python train.py --hidden_size=768 --head_dim=64 --norm_place="pre" --positions="learned" --qk_norm=true --bias="all" --parallel_block=false --init="normal" --init_std_up=0.0251 --learning_rate=0.000708 --lr_mult_up=0.639 --max_grad_norm=1.0 --decay_shape="linear" --batch_tokens=65536
MLP neurons of a small language model. Each row is named by its layer, matrix (up: input weights) and neuron, and shows model dimensions 64-127. Each number is 50 + 12 x the weight over its row's rms, rounded and kept within 0 to 99.
After each neuron's rows, "fires on" lists the tokens most often at its 100 highest values on Wikipedia text that the model never trained on. A number after a token or word is its count.

L3.up1234:48 76 50 66 62 52 31 49 29 39 52 43 56 63 49 54 57 34 44 39 40 81 49 50 53 39 54 46 37 70 41 50 43 41 73 31 37 69 35 37 17 50 49 60 44 59 34 65 54 33 37 64 58 42 50 54 47 57 36 55 65 52 32 97
fires on: " are" 22, " were" 17, " is" 14, " also" 8, " " 6, ":" 5

L3.up476:51 65 42 53 58 54 36 55 54 37 52 69 46 82 53 33 56 33 49 36 49 58 40 54 40 36 42 38 48 54 60 69 46 54 53 44 52 42 44 35 57 62 51 42 14 56 55 33 50 68 48 51 16 60 52 45 56 61 60 44 68 20 36 34
fires on: ")" 26, ";" 22, " |" 15, "°" 10, "," 7, " kg" 4

L3.up1946:46 58 38 47 27 45 29 45 25 65 66 62 55 38 43 40 58 67 40 66 57 52 44 39 47 33 44 84 53 62 54 52 49 51 48 48 55 74 66 45 42 43 45 43 55 46 29 61 54 40 49 30 50 53 35 69 50 48 41 65 24 41 58 67
fires on: " A" 29, " of" 20, "A" 14, " from" 7, " |" 6

L3.up272:52 45 44 54 45 48 59 64 49 49 54 40 67 44 42 43 60 70 30 64 31 42 32 41 56 41 65 56 40 51 57 35 48 47 55 28 39 45 62 68 56 45 47 28 34 56 48 52 43 81 67 38 62 68 45 55 61 57 44 49 43 63 32 69
fires on: " |" 68, " Att" 4, " " 4

L3.up704:47 71 51 59 59 46 56 47 58 49 63 65 47 63 60 70 56 47 35 48 54 57 63 39 71 61 68 40 36 52 51 37 56 40 70 62 61 40 36 50 53 42 37 47 29 59 33 59 35 44 57 67 34 71 75 47 47 49 49 68 62 23 47 27
fires on: "s" 35, "-" 26, " " 15, " Win" 6, "ins" 4, "es" 4

L3.up885:56 69 52 39 52 25 59 40 56 77 40 45 47 73 64 49 28 45 40 65 59 33 69 29 45 72 63 43 35 60 40 48 48 46 64 34 49 55 64 29 37 34 52 53 46 52 55 50 51 24 43 71 48 61 41 55 43 52 50 53 40 29 63 64
fires on: " de" 30, "-" 18, " of" 11, "'" 7, " dis" 5, " in" 4

L3.up1727:54 55 44 50 46 71 65 59 55 55 41 60 77 64 52 29 67 49 43 73 53 52 41 42 34 47 57 52 49 42 60 24 32 52 58 36 45 52 69 51 27 42 59 55 38 43 48 44 42 54 35 14 52 49 59 81 45 45 47 61 46 28 37 68
fires on: " (" 37, ")" 9, "\n" 4, "R" 4

L3.up2028:34 62 49 66 61 53 70 48 63 41 67 60 22 46 37 22 75 71 36 53 57 47 57 39 48 55 44 52 55 54 45 45 56 51 58 63 35 46 60 57 44 23 60 50 43 63 29 43 57 61 38 28 43 61 62 48 25 62 52 48 43 56 53 51
fires on: " |" 31, "7" 13, " b" 9, "8" 7, " million" 5, " even" 4

L3.up2412:40 40 32 37 37 46 60 66 57 60 41 66 61 30 52 61 68 64 51 60 30 24 56 60 61 69 62 47 53 38 78 51 45 55 51 50 74 53 55 40 61 52 35 44 53 48 58 51 62 49 69 43 73 52 43 68 43 59 61 47 49 39 59 55
fires on: "," 30, " March" 9, " –" 7, "M" 6, " History" 5, "L" 4

L3.up675:58 43 46 48 61 43 38 71 41 57 41 36 49 60 48 61 70 50 37 79 59 38 42 45 50 66 36 58 54 26 85 55 46 37 66 32 45 47 52 56 55 53 71 42 46 38 48 52 59 54 60 35 61 48 49 41 45 41 55 52 57 53 31 56
fires on: " at" 24, " |" 22, " " 8, " received" 6

L3.up1230:49 57 38 67 53 42 57 55 69 71 44 71 61 48 57 59 50 77 38 54 75 63 45 72 52 56 54 50 58 36 31 50 61 57 40 31 40 54 82 56 52 55 48 57 42 43 42 52 54 44 45 21 51 43 45 55 53 63 52 64 46 59 55 49
fires on: " G" 74, " of" 13, " and" 5

L3.up827:28 37 45 46 60 39 31 53 30 54 50 46 49 43 42 45 82 46 48 61 43 56 59 36 52 51 57 65 62 53 40 49 29 50 62 59 27 41 49 50 32 30 27 35 67 53 52 48 45 47 56 60 55 59 53 42 45 73 31 70 62 66 46 82
fires on: " " 57, " |" 25, "-" 11

L3.up1354:41 55 27 46 40 39 67 49 64 54 65 42 42 54 73 49 45 66 39 48 40 46 25 48 56 70 50 44 59 43 62 61 52 61 50 38 35 70 62 25 56 52 53 31 42 28 18 35 65 42 53 51 54 53 61 39 51 48 57 57 53 23 71 65
fires on: "," 43, ")," 23, " in" 12, " |" 7

L3.up205:46 53 42 48 45 46 57 68 27 45 40 65 75 54 44 48 49 56 50 60 36 58 48 33 57 59 46 54 51 55 51 47 45 57 65 56 46 43 67 58 54 35 65 39 56 60 51 64 63 56 60 35 41 53 43 68 50 49 62 53 33 46 51 69
fires on: "\n" 40, " as" 6, " in" 4, " X" 4, " |" 4

L3.up2151:60 55 40 79 46 38 55 72 46 48 56 43 32 32 58 35 74 49 49 39 49 54 45 69 49 37 31 40 42 45 43 54 36 65 50 54 29 46 57 50 32 41 45 51 57 40 62 34 42 47 57 33 59 41 63 45 47 48 61 63 34 57 45 81
fires on: " |" 71, " of" 5, " oil" 5

L3.up715:45 62 27 52 58 53 61 56 73 54 69 63 56 68 44 55 68 43 56 52 59 49 60 28 67 51 72 45 62 31 61 81 55 65 49 37 51 50 51 29 41 41 30 37 67 25 57 53 54 50 81 47 63 38 28 50 37 66 50 55 61 44 69 32
fires on: "-" 49, "–" 23, " (" 10, "_" 5, "," 5

L3.up2248:61 50 51 58 49 21 43 38 47 46 31 47 55 54 72 57 65 40 34 74 49 64 48 53 54 68 85 55 47 42 75 64 48 71 58 41 53 38 63 45 51 43 57 47 21 38 61 46 68 57 58 54 53 57 54 65 21 57 53 47 41 47 62 82
fires on: " Stadium" 13, " in" 13, " Festival" 12, " (" 11, "," 10, " •" 6

L3.up733:42 72 38 55 27 41 55 48 63 65 48 48 49 57 69 45 56 53 41 42 51 56 63 57 32 53 46 64 24 54 49 57 56 58 39 64 32 35 64 54 41 52 55 58 18 47 69 41 51 34 57 45 57 38 28 55 40 56 54 68 43 27 58 62
fires on: " of" 25, "American" 9, "ist" 7, "-" 7, " Association" 6, " International" 4

L3.up2675:50 44 35 57 45 59 65 41 46 71 52 47 67 63 32 55 36 41 66 43 26 46 55 51 48 61 61 41 37 69 66 41 57 57 56 39 44 57 41 45 39 28 56 55 49 64 38 33 43 54 61 59 50 60 40 62 24 50 48 66 75 51 64 64
fires on: " n" 29, "N" 29, " N" 23, "n" 11, " (" 8

L3.up440:35 47 39 37 53 54 61 66 69 85 47 52 72 44 35 45 49 38 45 41 33 74 63 44 64 34 63 60 28 58 66 62 59 48 46 54 38 70 50 28 50 51 46 48 47 46 63 37 27 64 27 54 54 46 58 48 45 45 48 73 78 47 65 71
fires on: "," 77, " most" 6, " a" 4

L3.up1457:52 47 53 67 74 41 56 41 40 50 60 53 53 48 63 57 43 53 59 36 48 40 44 50 59 46 58 19 64 34 65 43 60 56 62 43 56 64 58 49 57 49 56 50 42 18 37 71 38 47 44 55 43 48 50 53 33 46 44 31 60 46 61 52
fires on: " |" 25, "," 17, " $" 15, "/" 4, ":" 4, " £" 4

L3.up239:48 60 52 55 40 25 64 59 48 54 53 73 47 32 76 54 40 63 51 57 54 65 46 49 67 55 63 45 67 35 67 68 74 57 58 30 74 59 73 38 73 50 75 59 52 36 43 51 52 45 52 37 48 51 57 48 27 46 35 72 62 38 41 47
fires on: " at" 34, " to" 10, " ro" 6, " US" 5, " world" 5, " local" 4

L3.up1002:44 60 36 47 73 50 60 61 53 62 50 69 59 52 64 38 45 59 43 50 45 27 34 52 59 54 54 51 65 41 65 30 53 36 52 39 48 39 80 66 49 52 48 42 67 57 50 33 57 45 45 52 59 51 54 66 38 52 37 58 52 51 55 45
fires on: " |" 36, " " 17, "1" 13, "0" 9, "2" 7, "3" 6

L3.up851:51 67 49 41 35 42 61 55 41 70 43 59 42 56 50 45 39 64 41 80 41 54 74 65 53 35 57 35 47 56 48 19 78 48 51 32 60 58 68 48 44 51 61 63 33 26 37 38 66 21 48 37 60 60 65 43 42 46 49 40 38 26 53 54
fires on: " the" 22, "," 16, " to" 9, " in" 7

L3.up1045:48 65 46 64 44 26 62 57 43 70 31 50 53 58 48 69 30 30 41 72 41 51 76 32 63 44 42 25 49 53 39 40 49 70 59 46 76 56 49 47 50 47 40 49 35 36 62 49 39 53 44 47 45 53 42 37 61 53 66 47 52 33 38 74
fires on: " of" 45, " for" 7, "-" 5

L3.up465:42 43 40 42 27 64 47 69 47 51 32 57 54 66 48 55 39 41 66 30 53 51 60 52 47 40 56 62 45 40 68 44 38 28 75 53 57 63 59 64 62 56 58 49 14 42 30 60 36 38 49 46 50 47 64 40 39 44 47 48 63 42 66 56
fires on: "0" 28, " |" 21, ")" 7, " Independent" 5, " Majority" 5, " Conservative" 4

L3.up1591:56 57 44 49 63 36 50 39 45 41 66 62 31 63 79 45 54 32 24 38 51 78 83 51 45 48 62 62 56 71 44 53 59 59 54 38 54 75 74 22 51 26 64 42 50 47 38 45 52 51 37 48 53 62 53 61 43 42 37 57 55 39 40 61
fires on: "," 41, " in" 7, " he" 7, " father" 6, "″" 6, " she" 5

L3.up1781:34 40 28 60 61 26 46 89 33 48 45 51 58 62 33 34 68 59 55 19 49 42 57 55 54 42 40 56 32 38 42 41 36 51 53 53 41 72 36 45 34 27 47 61 43 38 41 68 37 57 51 59 39 53 63 38 57 58 67 52 55 44 56 56
fires on: ":" 32, " |" 22, "ma" 7, "g" 6, " Country" 4

L3.up674:30 60 57 60 53 51 36 36 40 46 45 72 36 60 67 65 46 36 34 56 60 41 50 40 46 56 60 55 48 54 59 74 51 66 53 36 56 40 52 43 25 40 52 51 35 51 38 38 48 45 73 27 36 47 50 51 39 56 64 31 27 28 53 45
fires on: "s" 36, " for" 20, "ed" 13, "'" 10, " against" 4

L3.up2913:37 56 47 46 74 41 54 55 38 42 57 62 59 50 53 46 44 48 71 33 34 54 46 48 40 25 36 26 40 55 48 48 34 55 59 31 43 63 31 35 36 33 43 58 37 34 42 61 72 34 49 47 55 35 60 30 54 45 51 32 35 51 47 34
fires on: ":" 34, "," 8, ";" 8, " wrote" 6, ".\"" 4

L3.up346:32 53 46 69 49 39 43 60 41 58 46 66 68 57 43 36 59 79 56 59 44 51 44 25 57 58 39 58 50 43 66 50 73 39 48 44 59 63 58 31 53 40 59 65 53 61 61 56 56 42 41 34 68 47 66 65 21 51 67 54 23 51 46 69
fires on: " |" 45, " White" 7, " Black" 6

L3.up2473:48 49 42 53 54 46 64 49 44 48 51 45 37 46 75 32 55 62 43 48 33 51 20 44 56 50 85 53 46 70 48 64 48 65 51 56 61 49 55 53 47 44 48 56 36 33 51 53 66 75 63 38 43 74 57 76 42 52 40 49 72 38 49 69
fires on: "," 49, " in" 21, " is" 10, ")," 7, ":" 4, " code" 4

L3.up906:50 55 53 71 68 35 73 52 56 60 64 45 51 52 33 54 35 63 43 37 60 67 45 60 42 33 66 40 57 41 64 63 43 45 56 29 47 50 65 52 55 39 41 69 62 42 43 54 46 47 43 49 41 53 37 69 58 57 38 74 48 42 45 52
fires on: "\n" 27, " which" 20, " and" 19, "." 15, " with" 5, " |" 4

L3.up925:28 66 54 35 76 18 55 52 66 52 85 34 50 54 51 48 67 40 52 67 57 41 48 37 49 38 48 76 49 66 50 71 56 57 53 43 56 30 48 44 38 44 47 58 43 31 36 65 57 48 62 55 39 72 52 49 49 44 34 62 57 64 33 61
fires on: " up" 36, " from" 16, "ing" 13

L3.up1251:29 45 51 40 45 61 47 43 40 69 71 61 55 62 71 50 17 62 43 42 31 31 45 39 62 61 54 66 20 36 70 41 52 24 39 54 43 68 35 58 57 47 61 45 37 57 24 41 37 54 35 40 54 55 44 60 65 66 43 52 58 41 62 51
fires on: " for" 30, "s" 20, "." 13, " st" 8, "ens" 6, "ed" 4

L3.up2844:40 29 45 40 73 67 40 79 57 41 51 76 39 58 44 55 51 48 56 50 50 44 41 49 46 51 71 76 42 39 71 35 44 45 38 47 38 79 71 48 49 49 43 38 46 48 42 42 56 47 38 43 64 58 62 54 57 42 53 68 61 40 24 44
fires on: ")" 17, " the" 14, ";" 13, "0" 12, "|" 12, " |" 8

L3.up705:28 43 38 64 35 43 63 71 54 44 47 60 51 53 45 54 27 45 42 54 51 33 74 64 30 58 45 50 67 57 54 53 44 54 50 42 49 58 43 40 59 37 44 33 33 62 62 70 44 58 49 49 47 57 54 68 37 38 67 41 81 22 64 49
fires on: " rem" 12, " St" 11, " f" 9, " g" 8, " st" 8, " str" 6

L3.up508:49 38 51 61 47 44 46 55 41 71 34 56 32 57 68 44 54 47 49 70 23 73 55 61 53 44 49 56 47 66 55 70 31 65 53 40 33 47 37 42 40 47 47 66 27 53 56 39 68 44 70 40 45 60 37 36 43 57 38 62 61 14 42 47
fires on: "," 21, ";" 20, "." 17, " –" 6, ":" 5

L3.up943:46 54 27 46 43 44 57 61 33 40 54 77 31 46 29 40 37 37 41 50 39 55 39 45 56 50 68 51 48 44 35 50 44 37 60 65 58 46 75 51 49 59 64 53 42 18 58 64 20 36 60 50 38 44 38 44 30 42 46 56 40 49 54 60
fires on: ")" 48, "." 20, " |" 6, "°" 4, " " 4

L3.up1038:55 43 49 47 42 30 59 56 34 51 53 54 50 57 51 49 63 44 42 66 50 51 54 65 53 46 55 48 38 34 48 65 44 43 39 37 63 43 59 54 47 48 43 41 37 40 33 42 64 42 60 63 47 72 39 55 45 48 75 37 53 48 57 72
fires on: " |" 68, "," 6

L3.up2255:57 61 25 32 56 47 59 50 45 67 60 53 22 64 53 41 56 54 66 67 39 53 52 37 42 50 51 33 45 60 68 79 28 49 53 68 63 59 75 33 62 43 50 43 37 37 32 41 47 54 56 63 48 71 50 62 40 54 40 43 35 70 81 76
fires on: "\n" 45, " zone" 6, " kg" 6, "-" 6

L3.up362:36 56 56 76 41 31 41 31 52 51 56 45 58 41 52 65 64 35 56 54 47 60 65 16 53 40 67 64 75 39 48 53 55 48 56 02 49 29 66 38 26 40 47 69 44 24 47 45 76 27 63 37 35 62 40 47 55 53 44 63 59 32 60 69
fires on: "," 17, " for" 17, "'" 15, " the" 10, " between" 5, " of" 5

L3.up16:44 79 51 60 62 23 56 48 36 29 59 47 23 72 51 71 34 45 40 67 56 42 54 47 45 42 55 54 53 17 47 50 50 56 70 71 53 45 38 46 42 42 64 35 57 48 42 34 38 32 52 46 59 50 49 56 52 44 42 43 38 52 47 60
fires on: "2" 52, "1" 15, "3" 6, " " 4, "i" 4

L3.up1267:51 65 45 60 64 67 50 34 54 64 72 44 76 69 67 49 56 75 47 69 45 46 56 50 71 54 68 49 58 66 41 44 59 54 59 33 57 51 36 47 59 45 25 66 54 51 52 57 66 76 48 60 74 48 55 50 51 49 42 48 88 27 48 33
fires on: "-" 35, " " 23, "–" 11, "p" 6, "ap" 5, "inc" 5

L3.up1026:39 60 49 53 54 43 58 53 33 71 73 48 69 60 57 55 54 53 47 37 47 50 64 44 59 55 67 37 45 69 52 46 60 41 72 52 52 52 54 51 58 49 72 52 59 54 56 40 47 49 55 59 61 60 62 52 51 28 45 53 54 43 54 66
fires on: " in" 30, "9" 8, " a" 8, "," 6, " c" 6, " for" 5

L3.up509:55 62 67 63 44 24 70 29 45 45 50 36 55 61 77 52 46 46 44 65 54 65 60 72 46 20 57 45 44 23 61 61 51 55 47 42 46 37 64 46 40 45 37 51 36 28 59 49 55 69 34 62 29 42 66 63 41 54 67 57 47 26 70 63
fires on: " |" 59, " (" 15

L3.up2963:57 50 45 43 57 24 47 49 50 66 44 53 50 53 67 55 49 49 42 66 55 64 67 46 43 52 64 39 67 50 41 38 45 48 58 45 54 35 49 38 36 35 50 47 43 39 59 56 55 51 50 50 47 52 54 69 59 53 37 62 29 55 43 54
fires on: " W" 33, " U" 13, " the" 12, " at" 10, " S" 6, " Re" 5

L3.up1412:64 52 46 70 65 69 70 32 53 41 27 56 47 64 49 57 61 58 46 48 53 61 68 41 51 58 39 42 46 67 58 50 33 40 55 37 45 60 74 53 28 53 54 73 42 41 34 52 62 73 74 52 43 51 54 40 54 46 39 53 37 59 49 46
fires on: "0" 33, " of" 16, ";" 5, " |" 5, "(" 4, "af" 4

L3.up2892:43 47 37 72 73 70 57 67 52 61 45 66 41 64 39 45 53 51 44 39 57 51 68 48 34 51 48 53 67 54 45 46 36 47 55 48 67 43 57 53 42 48 47 40 51 68 54 61 54 64 64 27 56 54 58 53 58 53 48 51 50 50 42 71
fires on: ";" 34, "\n" 29, ")" 10, " Record" 4, " |" 4

L3.up2725:53 53 41 58 56 34 47 48 70 43 70 34 60 42 47 35 62 51 56 65 43 55 43 58 56 67 53 44 54 70 42 41 29 47 30 32 29 59 75 46 50 35 44 49 48 53 68 61 46 59 59 57 38 58 61 57 32 41 51 59 64 37 29 48
fires on: "y" 17, " from" 12, ":" 8, " as" 8, "|" 7, "al" 6

L3.up1193:52 46 37 79 49 52 43 38 72 46 63 53 56 26 50 54 60 51 56 51 47 50 44 30 58 60 77 52 65 39 68 47 41 64 49 49 55 44 36 68 30 47 52 35 50 55 22 40 50 46 52 36 60 48 70 38 18 39 35 50 88 51 53 43
fires on: " b" 28, "," 18, "-" 8, "8" 5, "5" 5

L3.up2860:63 53 27 51 53 54 60 45 48 40 60 47 49 59 53 47 48 71 42 46 61 75 49 66 58 54 53 31 73 34 31 56 21 68 51 37 34 57 55 28 65 57 39 35 38 23 52 56 21 65 45 45 78 35 51 51 52 50 44 61 56 59 55 56
fires on: " Co" 27, "8" 25, " Mo" 7, " vice" 6, "Co" 5, " co" 5

L3.up1056:48 44 52 63 57 64 44 64 42 57 68 57 51 62 51 57 24 73 57 35 52 48 47 43 63 44 46 67 43 46 68 57 62 40 48 64 48 59 51 48 43 45 60 32 50 60 21 52 43 56 46 32 48 64 52 53 52 46 45 45 84 39 45 61
fires on: "," 44, "-" 10, "." 6, ":" 6, "3" 5, " of" 4

L3.up1874:32 31 43 58 37 47 67 47 34 71 71 69 38 64 42 55 70 36 45 45 43 45 42 43 58 54 60 54 62 65 69 68 51 67 41 30 65 52 52 20 57 49 60 52 41 34 33 38 52 59 77 62 47 48 58 48 42 57 47 26 80 38 79 50
fires on: "," 61, ")," 14, " after" 7, " to" 5

L3.up2899:42 54 25 42 57 62 67 54 51 55 54 63 54 42 66 56 42 57 47 53 43 49 37 43 56 16 41 55 51 35 48 33 48 37 90 53 42 62 57 58 57 42 39 51 40 45 29 30 46 59 35 66 50 42 55 41 46 54 45 39 42 57 54 58
fires on: " %" 22, " Goals" 11, " |" 8, " he" 7, " population" 5, " Votes" 5

L3.up978:42 48 54 69 28 40 39 67 53 51 40 60 57 75 50 38 23 55 53 64 55 36 31 37 27 37 59 49 43 67 58 40 63 66 87 40 28 32 67 43 37 55 61 63 35 38 47 49 57 55 46 26 34 49 49 58 41 54 49 59 43 42 48 62
fires on: "\n" 19, " first" 15, " this" 10, " to" 9, " the" 5

L3.up2331:50 46 38 54 57 37 33 56 78 56 49 34 36 59 53 33 57 24 45 58 39 71 32 68 47 62 60 43 37 23 36 67 38 46 50 37 34 51 47 36 54 45 50 32 45 23 54 52 45 68 46 51 39 48 47 36 47 49 40 61 69 43 49 56
fires on: "\n" 35, " –" 21, ":" 15, "–" 8

L3.up26:52 43 32 35 66 52 59 50 42 50 71 73 56 47 40 38 44 37 51 54 39 44 41 54 46 81 57 50 39 38 57 62 40 52 53 32 56 27 59 58 44 44 34 56 42 31 37 48 63 41 51 42 51 59 44 58 78 55 41 57 59 57 56 66
fires on: " |" 23, "\n" 20, "-" 14, "|" 9, " votes" 5, " Total" 4

L3.up540:40 52 44 53 33 57 56 29 57 50 55 57 63 61 58 58 46 44 46 35 52 43 48 61 53 37 42 72 70 50 48 49 79 53 68 53 50 65 40 44 34 42 49 43 40 61 54 36 27 45 53 64 33 48 38 73 34 54 72 65 54 44 49 50
fires on: "-" 19, "." 18, " of" 17, " National" 4

L3.up2158:44 57 57 44 37 67 64 69 41 88 46 62 71 44 46 52 60 39 50 72 27 35 39 49 36 44 60 69 49 55 52 41 44 74 78 54 41 50 60 46 34 40 59 45 34 52 43 31 33 64 63 42 53 44 47 34 51 54 51 74 50 38 45 56
fires on: " " 37, " |" 11, "'" 10, "-" 8

L3.up1802:49 50 49 47 51 43 37 42 58 43 44 52 59 49 48 53 68 42 55 41 55 72 39 66 58 45 59 37 39 61 62 31 59 47 48 50 51 23 44 28 32 55 45 66 47 41 47 62 47 40 47 65 22 35 57 62 46 61 73 49 41 45 57 60
fires on: " K" 56, " C" 28, " P" 7

L3.up2672:56 45 54 61 42 38 44 32 46 57 64 34 34 53 34 39 58 37 40 41 43 68 59 31 35 66 61 38 72 63 49 49 40 58 55 48 35 24 51 42 22 38 46 57 53 56 33 51 69 34 49 49 51 57 41 61 30 54 44 48 59 58 49 66
fires on: " |" 28, " where" 17, " which" 12, "1" 5

L3.up2414:38 64 50 54 44 24 51 53 27 62 50 38 49 58 54 65 34 37 49 46 53 47 43 57 57 53 54 49 44 43 47 62 49 74 42 60 52 74 38 46 64 41 47 29 59 33 51 53 51 42 41 52 52 61 25 51 54 59 54 47 17 45 64 52
fires on: " it" 27, " |" 22, " also" 14, " the" 6, " still" 4

L3.up2238:11 42 71 61 46 39 69 39 41 65 60 35 52 63 51 84 54 51 49 36 54 32 52 38 58 36 70 57 63 54 76 43 48 56 65 59 56 43 33 36 55 60 42 38 56 42 58 44 75 48 53 47 54 56 37 32 61 55 45 52 26 53 41 55
fires on: " " 29, " National" 14, " Votes" 8, " Commun" 6, " January" 6, "1" 6

L3.up757:63 36 60 59 39 47 39 41 49 60 60 28 55 56 69 43 53 42 51 75 56 82 41 50 47 47 62 47 32 65 35 61 50 50 63 37 46 41 27 31 47 46 18 46 43 56 71 56 22 40 41 66 51 50 24 37 38 45 43 23 54 44 65 64
fires on: "8" 36, "ish" 12, " cl" 12, " All" 6, "ash" 5, " See" 4

L3.up1358:43 68 32 46 80 29 62 46 59 36 55 55 66 30 29 32 58 73 56 40 50 65 49 38 53 46 41 54 46 39 62 56 42 54 54 46 21 41 45 62 55 43 50 45 52 60 36 49 32 28 42 66 56 45 53 39 23 32 38 53 49 37 67 74
fires on: "8" 13, "5" 12, "0" 12, "7" 8, "3" 7, "2" 7

L3.up2365:59 52 24 50 50 40 60 75 48 50 56 59 34 46 62 59 41 35 52 48 47 42 63 70 47 60 71 53 46 40 35 55 44 38 57 38 69 47 51 37 50 62 28 44 62 47 57 47 28 64 67 53 52 68 63 43 75 62 40 35 57 75 45 63
fires on: " |" 27, "\n" 12, ":" 11, " number" 9, " code" 7, " zone" 4

L3.up1274:68 73 46 46 46 39 43 33 43 57 48 37 44 52 47 45 46 48 42 59 38 51 57 52 58 36 75 37 67 63 70 42 58 62 48 42 49 25 35 50 41 44 27 67 57 27 44 87 34 42 69 52 39 36 38 38 63 47 63 65 64 47 45 55
fires on: " K" 31, "-" 30, " Sch" 18, " St" 13, " Sh" 5

L3.up1773:50 45 54 40 51 58 55 74 47 45 25 55 42 63 58 55 43 43 48 34 41 32 56 44 72 49 44 45 45 23 65 56 40 42 77 58 44 65 36 53 38 39 63 43 41 51 42 21 42 59 42 47 50 33 64 51 47 48 39 46 51 65 50 56
fires on: " |" 64, " races" 7, "ones" 4

L3.up1188:33 46 46 30 59 53 56 87 58 48 38 73 56 41 56 49 49 63 32 63 53 61 43 62 48 21 35 53 51 37 58 71 38 53 72 37 33 47 66 59 44 46 42 45 36 69 51 37 47 57 50 52 46 50 51 55 46 39 59 34 49 66 46 53
fires on: " |" 25, " to" 15, " Goals" 12, " Total" 4, ")" 4

L3.up1930:52 69 49 48 57 55 56 41 57 66 56 50 67 59 66 30 45 61 39 43 26 62 33 52 29 39 72 35 50 64 62 46 51 42 48 49 51 60 65 41 46 54 58 60 21 49 59 47 59 59 41 41 41 41 65 61 40 45 33 51 45 45 72 52
fires on: "," 28, "." 10, " in" 9, ")" 8, "-" 7

L3.up2134:37 55 36 45 50 43 59 72 48 64 38 63 60 48 61 58 38 26 46 42 42 25 38 46 61 47 49 60 43 67 75 45 40 35 48 53 41 78 38 53 49 49 41 33 17 67 58 36 30 58 55 50 38 52 38 48 20 58 41 47 49 60 64 51
fires on: " |" 41, "n" 30, "s" 10

L3.up1396:34 58 41 42 32 66 73 47 66 48 67 59 56 65 37 26 58 43 54 45 34 54 49 39 66 64 73 48 68 57 49 36 66 64 58 30 41 63 66 41 25 36 51 57 54 44 54 57 34 45 62 43 47 57 44 72 48 42 54 66 51 34 52 61
fires on: " of" 28, "." 22, "-" 7, " San" 4, " Mor" 4

L3.up2207:44 64 42 48 70 39 51 60 34 71 47 57 74 49 66 53 55 66 49 37 39 64 81 45 71 57 61 38 34 55 53 35 44 41 71 41 43 63 54 61 47 39 43 64 45 34 43 35 51 38 48 57 36 51 37 46 54 49 46 47 58 39 46 50
fires on: ":" 44, "′" 10, "9" 9, " " 7, "°" 7, "," 6

L3.up2817:38 48 40 58 59 47 71 44 58 52 53 58 49 58 63 50 51 50 46 57 65 55 80 65 33 43 60 69 66 36 44 44 52 71 66 48 19 61 65 35 57 43 38 36 55 52 40 22 37 56 57 38 42 67 72 38 31 60 55 38 44 67 38 52
fires on: " f" 46, "," 22, " sp" 5

L3.up887:25 39 42 58 53 51 51 30 60 37 43 60 55 43 58 49 79 47 65 58 55 34 44 38 56 59 78 56 59 42 65 70 47 64 42 50 29 51 46 31 40 41 31 45 64 23 58 75 55 63 53 32 44 62 41 43 47 57 44 51 39 49 50 37
fires on: "s" 26, "'" 19, "," 18, " later" 4, "ater" 4

L3.up1149:54 50 55 56 58 44 41 50 29 44 65 51 40 47 46 58 23 51 40 47 68 51 62 59 51 56 65 74 38 45 45 69 53 42 45 50 57 39 61 46 49 37 42 42 55 39 37 57 61 41 69 53 50 50 43 51 54 44 82 44 44 37 50 66
fires on: "'" 33, "am" 6, " ===" 4, "ol" 4, " Rovers" 4

L3.up944:49 51 42 53 70 32 61 62 43 78 69 50 49 48 63 51 44 44 45 41 47 62 53 48 39 75 54 48 51 44 50 47 36 51 81 56 41 37 48 33 40 41 44 34 61 62 45 50 31 67 61 64 36 50 46 49 69 49 37 65 58 36 41 46
fires on: " |" 31, " " 23, "–" 13, "3" 4, "2" 4, "1" 4

L3.up612:37 54 60 61 67 53 55 52 54 56 49 72 52 66 66 71 54 71 45 72 62 86 39 61 52 67 53 41 47 61 61 61 51 50 67 38 35 45 78 48 49 38 66 63 57 48 35 47 41 46 62 52 28 65 69 66 42 46 55 50 43 56 46 69
fires on: " to" 75, " in" 5, "'" 5, " at" 4

L3.up1683:53 44 57 44 51 31 59 52 47 38 58 58 63 59 65 69 69 33 34 77 48 58 27 44 48 67 46 47 22 31 58 43 58 41 54 44 41 34 46 47 39 47 23 32 41 41 58 33 38 59 29 58 46 62 48 50 38 51 46 70 43 43 67 60
fires on: " " 47, "\n" 14, " |" 6, ":" 5